config = dict(
    n_layer=11,
    d_model=512,
    n_head=8,
    n_kv_head=4,
    head_dim=64,
    d_mlp=1728,
    vocab_size=50257,
    activation='swiglu',
    norm='rmsnorm',
    norm_place='pre',
    norm_eps=1e-05,
    positions='learned+rope',
    rope_base=10000.0,
    rope_fraction=1.0,
    qk_norm=True,
    attn_scale=0.125,
    bias='none',
    tie_embeddings=False,
    parallel_block=False,
    init='normal',
    init_std_qkv=0.026,
    init_std_o=0.00554,
    init_std_up=0.026,
    init_std_down=0.00301,
    optimizer='muon',
    lr=0.014,
    lr_mult_qkv=0.5,
    lr_mult_o=0.705,
    lr_mult_up=0.939,
    beta1=0.9,
    lr_head=0.00582,
    warmup_steps=0,
    schedule='wsd',
    decay_fraction=0.769,
    decay_shape='linear',
    final_lr_fraction=0.0,
    batch_tokens=[65536, 131072, 196608],
    seq_len=2048,
    doc_mask=False,
    z_loss=1e-05,
    train_tokens=561900000,
    steps=4685,
    dataset='wikipedia_en',
)
MLP neurons of a small language model. Each row is named by its layer, matrix (down: output weights) and neuron, and shows model dimensions 0-169. Each number is 500 + 50 x the weight over its row's rms, rounded and kept within 0 to 999. Numbers have three digits each. A neuron's up and down rows have the sign that makes its largest values positive.
A block is one neuron, or neurons of one layer that tend to fire together. After each block is what it responds to, as a language model described it from the Wikipedia text at the highest values.

L4.down107:508548568460499482516633569544373553526454415541527531502553473407455524501530542543528507506569573503583544440485548553432506503487514501541485489516436540460516479520605428487532506532515394506469474483432423494453519529564569567472451560544525564560466550564434454526501503500517436437419491356478515456504450465532511461505415541468529478580523454494387547462507471542459485440532521459433463502507499500478421467445520427517526459489412505452491491475506493486526587503470453530551498594570484455519549531
L4.down108:466568503424498444527530551502439520491530476465537482447531514489496539503515427484449535484602534493526421422545513462560489425543502473485579524582592424402511432369491459489530512567491499406571470585528434495471606614475604397459479461594472445484413559520462416505522435471539472500507510474506511583506534505489545492522516556489611475505541541546517514458430468516490520412465480520516515435504569462578475484435510478525583437434486425614506514488427485502486515520485487509552515503503483439561571528
L4.down667:505563489570477578509468479454537551466567496510521438507541528483427481482469561569481554456582442567566541530418499500498561546563517567453562447454544491491461398522547533598500517432493427535424535568466548410508459559606561524529524414551497589505494496456555485526552508525476492421613516501489624464450547544538552464553531600500485472461530510395470491482565466584494516547501506453530424504488545614518492490464544517555391445493457506478544452440461435606476498486559493532557492460519523458539491489
L4.down922:407505486397497393464447577416506511492518513493397506505539486474464465533487548451484508530534512519515523583441496407499509527554497546466523568455568513444593515497538436459416528503490493544520454537447437519433515524578490404483508457566566445502470452539440521476499520455397511487475576464562469494471430508512586465479453513510422481484526522541529457456530456490513552530553565581547366560449471507520521522491456485466516510540488511474503407533487595495515528425481413387498545415464480430503531445
L4.down952:538478406485571492476510493478508459433508520549476488559461408501568534480440478545427440497580522566516589515545496530419424469393469606571502535464467502518462473512471422447491554530555512487554529503671505474439575431447463520460580438475412456580476499416408475603439459405521424419464592532521519475536483522468493433484531558499456512533577440598564549534527488564501524475509434477508481479500493452566526427535497438503486486499578565463569445503625470467460520519410520468512527418515407575534538507
L4.down1115:430494452469509544479527498567431538563472471527444496588526481431424477500567509585548533563530498428380507464561434407502443549515547474532527501530474436462483327461438467563365572568584448410536491528405468583550484461511494520503469524475505507560524509554468513475487556423452578470526525483571527457523462555512515472542441472517503543541483488474429490445572387501418521597544507434538431479464510430521600509492512603505501504520490485557519499608452511542561593468514408571524476494550514451510597528
L4.down1141:522462647372404532471525481611435397518547516535474521496537603465477459427478438528534530481533492575528434510509399473524424566474500495352436474565488475544549530510483483507444477366515567471470513505545475517469552449510428529446534498599475524528499573424442608487395465490452553628522472541507415524471528567443489525516456442513514390441459547474524503550503520555519545538464564506511401553385515434509527574533481522471514517462499449530522502545507563516548512465567548436514504517503522486528596463
L4.down1621:499454543512443442541475468500445515509509398574459437518510445467399460494381496586527594503559519525540553501655501478455439505470560436529510607510500511402463474417523493500449486555459457484528543449451479532484478417560429522429489540563475477574555467446509518460540512457488475452555559562473530568548529626463518491531553518509522512423542499546496496554544523544490523451497549498504473457481482516471575445556544522515535521502487458566481431469433516486529451447495504490537422511453572504509470478
Description: Coordinators inside compound labels. Conjunctions and separators (and, &, commas, or, colons) joining nouns in short compound labels, headings and table fields, e.g. Recording and, Clean &, Authority:.

L5.down361:550459468490584527535534453548490471508465492554573438432574462559522503567491419482526567447553522446451347578464507531607497574506384432466445488558528460461517468484504574450437580456517450522483484446507440507504423444539498483482584519557486557503529488430459447543482448451577472530456414447393542510490430499500440500561556512532463408452534478449509486541501508392497528535581531527508566564507543556479555553483462558455519524473428483556486567444503563411479448495485487495519423516462442501490441512
L5.down738:509501531529513485449511465493535554617531573576527505515528418478548536494458560489444486506491514477524447459487566480474573455523504448555472513469418469463465512559473499520530552446554415510488518499482569537542509514641497445395545485389518441423586538408453507438510581475541553489495485535576543444332432509422522521414444543465466464569532541437486574473586486404572466552615528425472456498562506462441530482520461519544358591446491556449533552508539579439538602624516541560506527476510399483534615445
L5.down747:496510495575576550560475424498452482612526467493506499527388491491539483501499519446476531537473436450552523540555511385492651537485472562506548543451461431478506555508491501480496499486562545606455605545480510497447387498578515515487476370476521537428436411471443432453513574477534487555495419466477499481557549451505470455468459575562497459539601531419580517493498452433449500520529501516500394505534490495536445576575467594564544481518461499526521528567546550498484537470555516597455421526517414490370492602
L5.down933:436453480501523513501493621606481509554458533422495494488479465486508532637403522423437515488580562529514527499465567469507477561517450476618510432506450502416497433500430541521489480576476489463599465387579500475529554582474596460447561550394589471501499527506426539513559555507531454561511516473522512416467514559415504383499444430505519447492420502430479481490531502545521476481543447524476544507551454581452556477458462522546475553557508509587585513517504466505535495459524552580555480548459432464558483431
L5.down1041:592409562568492421461522578526434596494542555576552501525546492447506482475493490493590536517419457519546545469501437535461498491485488527470575511542601500477525428486580409518537369384469509470492501576436538478512438453499448415551565459512536499533469451519426466461499492399518521439542588496565560542550486511469491458626536486564516463551524477513599470630562470422464571578478424582532436599456530428427476446453488546561487493486481367452453532526451541430547469463467563437591492551431457520467430530
L5.down1237:494416423479544480387482461527562461476463483554481434527527472498519445439505534492519440627522508494539468519511489516562496549444486513450399442488463606527559497543469498435534472479535532642499565613502459605482451584540518567509399479441442474568498440530539469516520466592439492438473563420498515460502490499601447488465480391473501471533503471521491439561615554474481540566532536569343527439471519568521484505464493585450470484584428462482520478484467510539483431557489575548452474538507463454472507513
L5.down1401:494558567497522497539516542479482509548393533472462481448501611569528541448485576611435500470489603464519449599471523505450485552539568556498507558583497501592540606538511517436484494438433494487482465507431479531481455474471520426461455519585429408527521485577583503494495529533529496460555542533515451510532512473476504541545521539509408438521577505510519461480552555516601548588497487531455574486472498515452424456543453469452386579500450577462423547476506662488543561493587459411479555439544436449495527540
L5.down1593:511551519515428539441413455624445566470575545536514501448449462550543541490480537520388647492465457543425569528498409550506469522429474608534448538514448444513529543473575521530532516548549592444457518591589505524543493502478521469498507502458404486413446457502523494526545476469528531487479554511533466587515427549579545528493518567475531453435528438495517539380592443554516470523555489456469428594475501553448561495501449485558441480524528595423419445533498546595515545532517549518451466523495528464547512461
Description: Units after numbers. Unit words and symbols right after a number or number word, such as years, days, m, ft, p, %, also some table-cell pipes.

L7.down1312:482425555451397504408471435503456507520514524485547498528444439490527416524463514532527537481419574443411513500475448510499549508528445580447524518478503515522493439508478486466419403462544496506410535553567491537541430504470481546549527415454554463417499431473431507577522514462525532569457506502417551494500507538449535476527477524520471500430440535533518478486438318479520454519492554413460563636512485542486488527574501452505468572524536551541372517469468524546538512485557458475482484458508537529496520600
Description: Definitional opening descriptors. Words right after "is" in Wikipedia opening definitions, such as a, American, former, few, building toward the subject's category noun.

L5.down106:514472416542498442461414452479549503487443365574487477499535446451560549435517459482526586531528550545395553431548478495460465522497500477488516529424529553577520556519499570447522455447553485488544397455428440447432547539535558520533548498543497565602598432475516441504555482544507444455496513465554511527503534589444484454481550499576474466581577448404546506508463492491471401503497550561544566491514513388566541556449452522561522595468536509491542470496541508421530470500497476447436504539520551560533528516
L5.down819:500520534536523505479563531469475488488506519461535428541502511470495446437431461487493443615618476583495519552464429419577417529387526500514439547519586499484396484402492477428419496506507501392451546590440528409505440468511521510425417420556578470468536406489512591564536512448416478582487459533465565484497511518477548502534444526557555449496640535485467487600494515518484480452541514533453501506555486564557444459458462497452436526474496468424516502509390544530449568551509477490458425516443462525434520494
L5.down829:535422532484419475530459531547552516573572520511569558489423492414483451537421536522531494458497509453438482480542498451525559495509466396517523548483524490519475496515517515451593627393366454479602561470467503469591488464447461491506561526578441452528513449450413566496565503468384497568538487573536444472555523549434522507603459510534577447459484524433513560525493563422526553484527503537498413522519477464535489491543475498434450517529405528533580507558442565485440520488480434380514527521441545515448506508
L5.down1062:408436474434512478515531520450408520485461562500454434515357497498526415497484556444520432485565528465491539496446431593476449448428438551428517524414581514489539552475393504531460563509542552429524530524476517545442508465528478469525569492499579452472448516460432599479510475574391573542473477509487599417631423516511509508479474445452462458411443536480553520463453426526566573464483479493512460460525512510520406528517491469499523521467486503548530499499502449597484550513557531569521502555552478511461537403
L5.down1251:574541567577522414490481513479537454567528509533540444471480464568396560570521540625567511470548542545445510468376569481517507490497471419463547472540461429519538581467422440486512524446504544536460495436501487510478527517563446506553543465483569533448501452517549559588483530469443540413460491463470488501450495416521537567515505513527511408492613526505524531511569446435565492562388501494531488483569477460438506428447640468541543609509521464510510505511508459492496506477473496451532438506482491514404413452
L5.down1261:545536430501488483510411492542558530566531489559499432500486531472443447548500652374481541454528636491571504543507440534620536470415466411557507545469494433457459482441475511483593552525475464514480549561463422518538507518580475427504468422540483561531459450504463492563459450548482581480533477566473444488457542515470543526507465547505544578393479506448439473593433485470469469530423550489452437449523448497499546514467578510470518578568522477592539558498464488465447479596510500493464501636608498454374501475
L5.down1325:570496507515540529555473514405499485562360495503464515518481526524522466497377450390523574455443495586584512542513421522476530590462491467520503406546473539454511515536485473437415483494554458531391526502482457436471503504485490492498466589480482484529506424474470430524559454430477456536466555517460462508453512461563467429492581569514570440537480516517528504560474480517445490441517454505443410504442570528479436548509376421485547514527355459631532579571452488477446475467530430549600494486518530470619462415
L5.down1487:453386519539517542388534473538524494501482528408543425531470546390543466489473469574530513512503528532567535484556599520464501429560603442524402386410503539462533520519573525505478461495470438606545496519475541525542575483477481535528527592530492548554513494462509597503467511428502518503481417469444434485568442465546494490439480513513451462427508502489534495450476477430481488426497552437467476473534477551492573640570597394471616445565567537465506427567459559476376516534472473514487448563537486536606443565
Description: Post-name descriptor onset. Token right after a named entity that begins its description: title disambiguators like "(footballer)", "is a/an", appositive "a", plus table numbers after team names.

L5.down152:487485518474499518487470504502513429430454509448499500496419469451585521495532489445496450559501510408422448526531535486495486529495496586420444558515521521565502475484574458455578549513462571435516476456446504617572589507467391525532437408578533411438600478534543433461486542485485512598438502529550481509479440518480465501431532505494438475466480478499446417484450641454476612379533519484489522502507538407570486512557571530526558487510441529535515497474423573524523460485477488543592484485439501562408483592
L5.down248:431562519358492502477481460516507543532560459550628446538458543488422466433510475582517530562534485542532531535458467444508467541507546532433517481447498530497444551451515520567521524493568473412379532422501594487554533479463556555391450478436455524563460468513490599458493519535506491478569427514522502438336463573461476470490561510444495381409456499478448518359515396524495543477478529458390468432440475437573551432488508511570455418535458556527452493547524518538500494397545523526524490490517596469540487575
L5.down256:469578534450607467424456532445427498512410519548516473447394494551462544506449544518511483511453572560526485478511524439542494504526524457497490465399528405503548499462558486495444510534480477443570496470518463477488531426574586440465360497532497497475481453538496408461556447458480419440430510475474455536486426480436511524557554518422512468486493522597512532514579525500552508491485514536507506474432617443503422445469480458561519498469484464553464444487423526500487500461560558481519572534540603511456547491
L5.down319:442497458464557412534533519489455538481474364485483539507472516567470441591514494434507594598573490441578440539497483518555511520525467500469490508503513579454528571509467512527434507609495541501612562455539586492434416379549490503438442527470598526497519470557564494531526584575496501499482485544441444502459444663435505454451517399545515498474520465489519504428545480509506499511565492448557471408421511469529455437449466540467477455517483398511435529536519512518462499519513528482494528491547412488532428530
L5.down330:458427479564472477517545562496488447530388562459485564587502555434535518500492459498606539450590586485512516534472530491426518496497485563496496482488519586464479485548520537506463512524451560459485654476592593524436481470466487551487530407434611431486433597461466366441554565390465490506489544464545401522470532520493508446443463425519501425582401569464552492429525624572432601497563535540538495492514484451511459494400588581507497426483584650463546452567558505468506545478585498470482457425469550412514443560
L5.down383:492451504490582551611446478529466516462443513497569570421511460549488509548472424482428402434477475347448408486449585417486453574502432475476555435480536480434457576467507461412526516603441469483527488469524532528507461489491493534545512420523473526410428516525492544469482533467465509544505473561515542464567530516535516409566524446503500477470582508585534509459490524530499464549513410502433530513465518478479512540516496640523404500545520458576610460496486541567495525450543492468466524467473518446511483484
L5.down1184:480507510389558473529513403490470449534533481424591524483437533480477477530496477517546532638455564564555362537473541477604436514414393435525416351498396453506485443470393477501485498456494555473555570557499485518438479442498484448488483528549614432528560463575494591441442480528465496534511424447493584554430411575546536471500525516563545440537518557550527441524450578537515488425602544466501620476487536562469506459498500528491572478510470479551506434487470595485440478411494471434463616380504460485527584438
L5.down1417:416495553448471566391500546514513525487488480495461512437474448427577535470463622452422546517449575523495456480498475586562514426541540488518472465590586509552556469557485541440450470444486541462498501543514439522512573499563480467563559439522516492473556445523547436420551446567465451486521516537537461567447502604523595464599578450517476475382540453535541514439500481541541590547569534480568400392595498540528477558557497469469523543490453473504541479467464435570514471371514538515418473559450490482493549513
Description: Coordinating conjunction after first conjunct. Coordinators like and, or, a slash or comma placed right after a first verb or adjective, as in founded and owns, moist and.

L7.down1427:504425516492510505502566538643480436525542516477479616521512394595483534526494413524500524492395495484547531472461518431462547520496517409513391473501504523455595534467526492457443482472545433574571521492501417507518433558582464456478512456505485414476427434588535474567529538553464416464548456571496515463455494418571527619479551452548523573474533478545525484519413523470569468567590471506467502443478513491551456464496588527511438461501525462463440415516461450579438577511538493464526594550522547399527500482
Description: Decimal vote percentages. Digits after the decimal point in vote shares in election result tables (47.4, 72.66%, −7.7); more weakly, the ends of numbers or names in lists and parentheses.

L4.down522:513549544501423413456501526513476460511490465430540466418524444478539499527450540459563498441547482514486446517520527585504525519540509458466443572474520470437504435463437471444551494433466542533583552531485488471457432473489509470497491503505605545465475509370440556441504449472534437481562505421507487598453462489452536485552562440559549474509582601506543476559544449485465448421521438427489483464513476535521494414622520569449445555524536463470534538483404534513415460505556485535406495507510565429481566528
L4.down601:532477533383520483472519540531483486535485526462487502533432504507583399433500432466589455545576443523488507562539482482422490493542441412497491460498432490436505491551507493560543504520539460482561571543502557526594530535538507436523528585556508547546557592460447594550581506567611507523520591461491417505574442609598458497518425470484558524515445533520410588444515448502430553509574428515454493484419492534522584423510458588529494499485503587466476458528559572425454436519537498457501475497389418519484559406
L4.down625:533552469478475560585486389512519521509458457504452582510398499410585512441555561539490445435493508505385517581444447432538567581504447550441506456554441559478473488522454503433564479513550530479520418609497513504534587502391474485527499466474488411497533525518430524490594554485524487422425489553550426612532502506495519488485475440464506502553443565446448404536522555450492534480506421467571415525524487581466508524470536516524498451543528551497525602542564460512537444531656517475505445473472524545496517509
L4.down977:586410579439465551391480506444544455504531493602513492544462523542508524515434498510509475527544433568480452518517499458566472529515455506591418651516515489548417538474493523479497451444550425475553509495493460511474388518524532616483352498479503492548483543465498445474516407473427575454470454491447489538557536556477531487549434443640514493548496481475449527580370535488512535503490461515403521415487499472503489472465450526514463477492512514541538462521557572526489532653446528454597539573488527520553533552
L4.down1271:556439518516456504547483488475424554388459545505491438428587564587580465537562495476450452459529542415396480476568430412531517541459450488557462551471654546576566507492461577485472559465513460543434459539474531542514531429439363538458477378411511524566547496454473454484428576421496515506446451590486527506520470420509583405521571509489512543546488511432483548483587405420566528436564456403548602485480463446597428403570519471555461489475480444521507536547552443528539459480528535438453525413425566503486484540
L4.down1379:578510481550499513524550491475550534344507502605544488455460472427458502526624545550462477490382452631559560486512452465517440486465462565492605583445457486582495454366565487475547517542489503524574505429514509511427478597527436519501513510504487510603518478501474490562485543519497514479538520441526494537498418487439567508538482509570498535423470528601534556481506445531503541558560509481525496458502516500465498511432482502566455519459452448481562488526534513452492445543436489534496419525521489551438496510
L4.down1418:486495529478484436521405405469503553572539486505446562419507484461498415547462495474538477537496477463483445510475453471462553512473429463506442455391444473455487446512481615487504495507464475365518489415557476528524514499570590476485449459556536465587420544520483431513542546538404532404568538523412583507590453488423547513530496517497464513447506470482448441513513433563526608528459617547450417464487393485541441436509526505507438465556465452474522482471507525491435488541485484472463496565432539390492519385
L4.down1527:512488547497500399487536486501518419541543447441490431486365515498545449492490545497462526460582571430453495540477465483453436412519431411537425547496489404449489468405448523524494546509503500523528499464556493544487510510517486474539495533529458537449518550495394529575544518473503406510577476500449495473499424443503490520537457573535568557481544417460539543702567475564535456444389446422520437557492506462590517572473515535527524454453499440501445494533506482578443389578521521437482444455495451537477494518
Description: Lead-sentence article. The a or an right after is or was in Wikipedia opening definitions (is an American band); weaker on table cells after a pipe.

L5.down372:446460542557452479475456537533553413479445473588476575432531500514449553494480483511527498511483555566543433527554564598456408535464482486550457519538402600514465495454424515470562562510530417553471567536515500503527476512477362483470494465481511482428549547558480463534543469378441520532478431489562547471498376570486458461478479571571458447435515461416467508498512547572458415535439436596513541445532524502520573465478496483454490470483445532566498464533493496455468441447440506435556563477441426466434458548
L5.down692:505537510489502553523500541514496422504567428516491559428538490517491537508534514532441510514569510528413499629490525527457492524470437587423507545501503481489549531473507497525465480484498445412558414541440468454535451490496507515538476538474464442511488437442425503538472418552543526574428555621418469497576474481489504468541551480591512567499505443459438477559508573487491581449495469485474499470489440514520497545456429522529491466546562498479442482599503538546432544569524480488499432544510527447513576603
L5.down887:635489435487545516469518459496610462540546558455513510563494567545516468507553527448517533517552522601558450529577522489442455479499428528511583546545483475473488523518479528436536430518483477411529460538589443399519495484467562425437527511506447485468431428538507522531384423477477472417575515577455530554494583488432513401533565415476474471419404519502549614535456516452486442536488557478551458574544553514494494389423527417373554466617501560492502531499522427496575413442445526462541514494499568482536561530
L5.down897:505531489527564542549490512408509457503505480530505547509526473460422518465468640523515537497509448521519487560452504506525449530638487513505592466488490480531563526511547475485473510508490521563479468465500481493525459471444576477573502486587515500544499409489453526498438474513539523481496538500530441594511555500493505493476444377551464538536458468505479505591531485530455545463476593485546514555545400491439482411402500429473512524500530563483512455477506423457572515516565557517604494464515511437473574630
L5.down1327:474488541430553433528520459476505627565429457503498413540503506517508520490584455491474500485511445480539567503548490411548567445556496496622518474528457403484502505450530516538445558580495503491520521558439493457534505538506566550565559563477563442439469461390519497485534500478457533604562446521666537519472446465501475408407516542538430469484529552449533538454437520473447505481446539489544549427465554484515569436509492577472578487469490612515504503423571491505452572490527575549539551470489561400492482502
L5.down1361:578502440490383524521494513408472436479526492420513457465532430487583540568511596580525586460507561507425453475440468546569528463513484520540571498487480507540450608493358402467480545492535465589524536470549475490507502474458482541501506426542470502436486515516437539440474380497562563445475469519498444470558562474447472393445461480514581504529474518582513535515436526519449539471501443428498354549549534563506544502539479506452511498542532411422494457496500498485484454448476388413549530470555408501512517472
L5.down1584:443530603573505488498526520398467525421497493483454568553450544446439576487384524443499527560528535541566454533473449511497639554519534482518540541420453505503470514427470472545541550419526491520518505500472495577521454492507420592416494475488498549590551521531460420508555553529451472499471522527448579433485506431445475590458516530544466565436535446502462555463439522519573468441598499410451533465574446499496413436504552471524443568464548465568513526500541503470497563574508547449406527558530539494400478481
L5.down1695:407551539541493490501522517389500634516465607497499473524525560505446527421604487467564524493531560551512338459471466561612461463564516441563575476550523519430452488474444502439539508468480539495444495459500466592505570421581508495467480471496471436485494504444479455483469502494407410480448543507401555560483587464435489413478445553550560450484468453497555472424499490572610520550552519507416509483557498572568466672499462462514504499458644519363538466544505426503550523449487567572543498446537503420503518549
Description: Decimal fraction digits. Digits right after a decimal point or separator in numbers, mostly in stats tables and measurements, e.g. 97.16%, 71.36 m, 11:48.

L4.down51:437491404515515585549396473434551530565539392456496494564455550506535596457404508593457497505498467563488510476541460556509449569542517476492539397547413579533522502574483461499521463569459455497453468467551456441428409471493447595485487476460439520473560461440473485524418474559360463498447499448551481486444529511529443517504418507473473463536533522497469517514500415501484520563563506469507504527478507631548510415478542498424436469403519527537501520434431529510593497474430502471475495452557466498536419510
L4.down63:491496469563599493456395512518572483431658524533417517461479449510469506581506447537515505469511532474566499435473528494593496536490492513503412523454508455507551543545423537522557532499437502534481540479472523542577489515480492439431474347470553509564566464456464419504547522518558482500426528487518478623484449466564520402542579526549456455484559479451528494583432507492524470487497563578493498539602521500523511494435560409470347520530456497454489474476456422565541492564383487495501523524526525456443534526
L4.down226:572500483458461592524531467546467474426517594456549535533526468541433428443547435442509514549491479439517529571544524440483518487579570497559366466480617575506536466419449546548562496473441523479488443477508506497546391499560470527437589497498496535534510513498397588478500567483487513498494451617445394395497604449597513515439479528472475467596479462448538440472498446565501508531451527512474425464519466498570484394481446428508505583499439485586558613471460437551511475444571514511461449501424529548515412507
L4.down342:475478434523580498521576520545420518511519594454499419535566508425491404451438565508500410510499459505407533491596474443476384442521521562484509502494526503597516487502470529523526445531423490528508460521480582567589538514579457461462431526569487573519493541477395486486514458423497529534475471443468514513533448522417560496507487516516548445408517479545516530528606475513512455563594395361483523563482566490492414468500555533536514514520574479477547485459509448552465551454556457525518476516438395472425474403
L4.down741:557518449494569467460447457513469510543594559381522436534475478518567519482458477575454589486471514426486536499449502498442489530486523462567535502520489457486464547457540501563445517497437544475510501416522537451420484620469448494493476484476584452540618437507557427535461550522439502419510517457572473492495517513541501445489498477535516482445569519543490482522564603585559507441553406505533506582480481545434443538410572478479507482584422531493486530409515454473490567562558417512468436539406527472562453532
L4.down1279:406528562472491500517463549523457429494534486488501418442447517488453545569517471493434451524534552522463476558567486463501483509507504452498534579604541561421571439411591519546471636524479521578478451484479544472538535485451485522551512484540604404520472550419497486548608542544433463475444617458458511504522491519522505471500437440458483487585489546472526483532488429481487468592399527489582501513518530424528456512553506566508515410462514435504476447500411636440536549520510520518489504511555566493535430434
L4.down1423:442561510421552549413497499480460562485512498508564494525494412418492508541550497504441528464423578569468480573467510562466482485564578611524550484480561459523620456508419553542476530550483439528475526505474496365509550442555533421465496451566509562544464483548491504448424441511466487468532369453420477503500527429463468572475517412467452520580440468487435468424625454443545568545517447610481442470429494590559581480523516366493430478481421498431530478444589548518491505446492556495502452538563552472500453419
L4.down1491:401462507433456490455522550501461533414546572574593544461413448496492407477491479524512501496486534438549469440527496538571492504481553540459405516493511407498451520438466568493485468539531442449495397488435460539474532545452518563525528527435579511426526361555502472444516472433509563474467502377569467554509495457480609451482528511559476454559535564445515480524569484464543475485581481529563480441533494378515470577524484497447508439563398477516478483529503478410529485564492485460523556544451544382488412436
Description: Number suffixes and units. Tokens right after a number, mostly ordinal suffixes (18th century, 341st Division) plus units or separators like p, m, colons, dashes.

L7.down1619:509401477510594575496584548487469399549504520497482447506553488481568532558499448476550460493549510461509495478530506510524443503440470496437553422503463493501606452418577403395481557450423395491536446574563536460515476442481448548541486559564469590466596534530466491492435470550510476496592444522449516490509448510553484558522580511506539472573523513456517539454475568494403493495432473464487420530491512447463496468498497440627525512385571517503500500506345448541487540450503544545522501531523472443443510543
Description: Ordinal suffixes and dates. Ordinal suffixes like th/rd/nd after numbers, mostly centuries (19th century), also year digits (1930s) and "Date" table headers.

L7.down1571:457495500446439454548525528517446550404502479534541521445600596551411503472483571493451508504573497509445466549427578510532569517457442493456502531527560543445494509470494511424503614467526553586447525486523496448544548485541529571497456549545402529528551505580532554603495506541521536540489569463484511545513505606511435467511506529482519482511534492601467449528496459527537578519457536476449372456475515561413518462474406472461491537431515537480568553443531555488529514488452384569545458519578526399408478520
Description: Coordinating conjunction in compounds. Fires on "and", "&" or a comma joining a first noun to a second in paired names and headings, such as Drama and Literature, Government and politics, clean and jerk.

L4.down222:491515620454468573465563581526601466514525513545530454473494467508495571481504522503616700475458499495478383536444426428492566565438563523575483490470511436509520423574532513487440451522546485494494438502522470517540458531548541568447459477503486494473512529502448573465438517496487522479513470525426585482551476383454468419586509565492422510484477487381504433515564549448538504532499529528582461590651418529497470541460527499433451441535512523456426458531554561530560523576426607430464486560491438527435619427
L4.down232:557550532491591538441506438518496453549526577439382505409528489555508503499512535549551438512501470593449594550457590492509608435459484500532549490541420506503529435593520597471530509584486427597541401479482467587529426542445442473520407493533558513644521488496509430489510472473475480392465530475487467590554495450516324451523524422457578548428602491521449563497558544599623568508483506458447520500490460562517524483415497522561479555514480542502562415462540538576525466456511470516537545473532461528510479523
L4.down276:515384489501463480567548456432520485474552451443560546393593485502483487419578526424440566496459508409483543519527516511443482485527540618494527387505447547539461516551415475400463535498538518564482488398502479513556452478563441489571456535484502524536496466495477633470487530469385548470438446604436425599438530510504489522586523472564552539489526474501489402406482508502552462522554488536390480506524498522400484468519512436493443423581505605383478511535497482471517447535550487474427599495535429528521493428
L4.down305:568517522484532545427568511466430512426470587498552548479396556523512567534544593561577607409531482522554483525471474509407478614437463501530539473612449490518451468480493526579517473498525454474469416514484371504468476390500482485486510481573565513432479479560510486528463509370533509443497639572370570457583474453502454423497459430529405481490516402510545550471511442412506524510489576534499434500495548554541502573454497461477537498477512442439507555564546439502519593628422503488537512443583543454483546488
L4.down436:543422537515509593489593557543579578523397518471468481511499565533483530509522564434486472560539560406554493548584637557461490598530471568534443496494540494478423498442547536472534556569542457506530459466469550517538498484558569382519469538473481484585425512538429566618503467569503533400588483550390509514513567555508514470511537464538518521559568544472539546520489514546492456484443459420463518481497519512519478608515557513486477572574549507492554511422451469449556433522550510573520498515479414460577555528
L4.down541:460512450491651458523575481503452506447467503532493416479469520485516572447575538487516509527511501471504482439477483516486518444454494482465499621456472474431452506471444430464469488548557515506449461549585586467552459487620459516502482570490467444555418415512479533446493485471529420486466574597562513547525556526525482489526466489438479410576470440469499475498405524485556585541460539425445515535574504494514448476417520449419472522452577535399467409543447511528575451486479582471506482569492461491405584397
L4.down1122:395539474456519511550508500468469464525490520453491427521410415454464503539509498466487507468519577533564577455442565421502524529457558505501514560498428495530558561513569483536477585473553561453475458415465403515514619461544422535524447520600547491566496463422406447507489448500552531382553547496474544475495505513530411451485507549558500502403393490440473485584612538467530478519538492509514440497418476506537493495562472559535383454493464452491519456451455497423502465497521542542600482454522508562452669450
L4.down1424:554554490651547569460420498539523477476502484454425557525500442561503533522491599550523463440536446567529545549482462523454513553524452555500575400484377513498447506511489483506519490536605502521477542465442454411464424454483506443512517484506493489476512573458548477538512571476554557470516405473477423524485500451384487399523547460481506397552572524380484568527477523488594554534408507376480462480534471486533472496447525534458529536541567561471503537464555473518563550580436492496528511511416509592535547522
Description: Fractional digits after decimal point. Digit tokens completing a number after a decimal point, colon, or year prefix, mainly percentages and measurements like 96.56%, 156.67 m, 2007–2011, 4:33.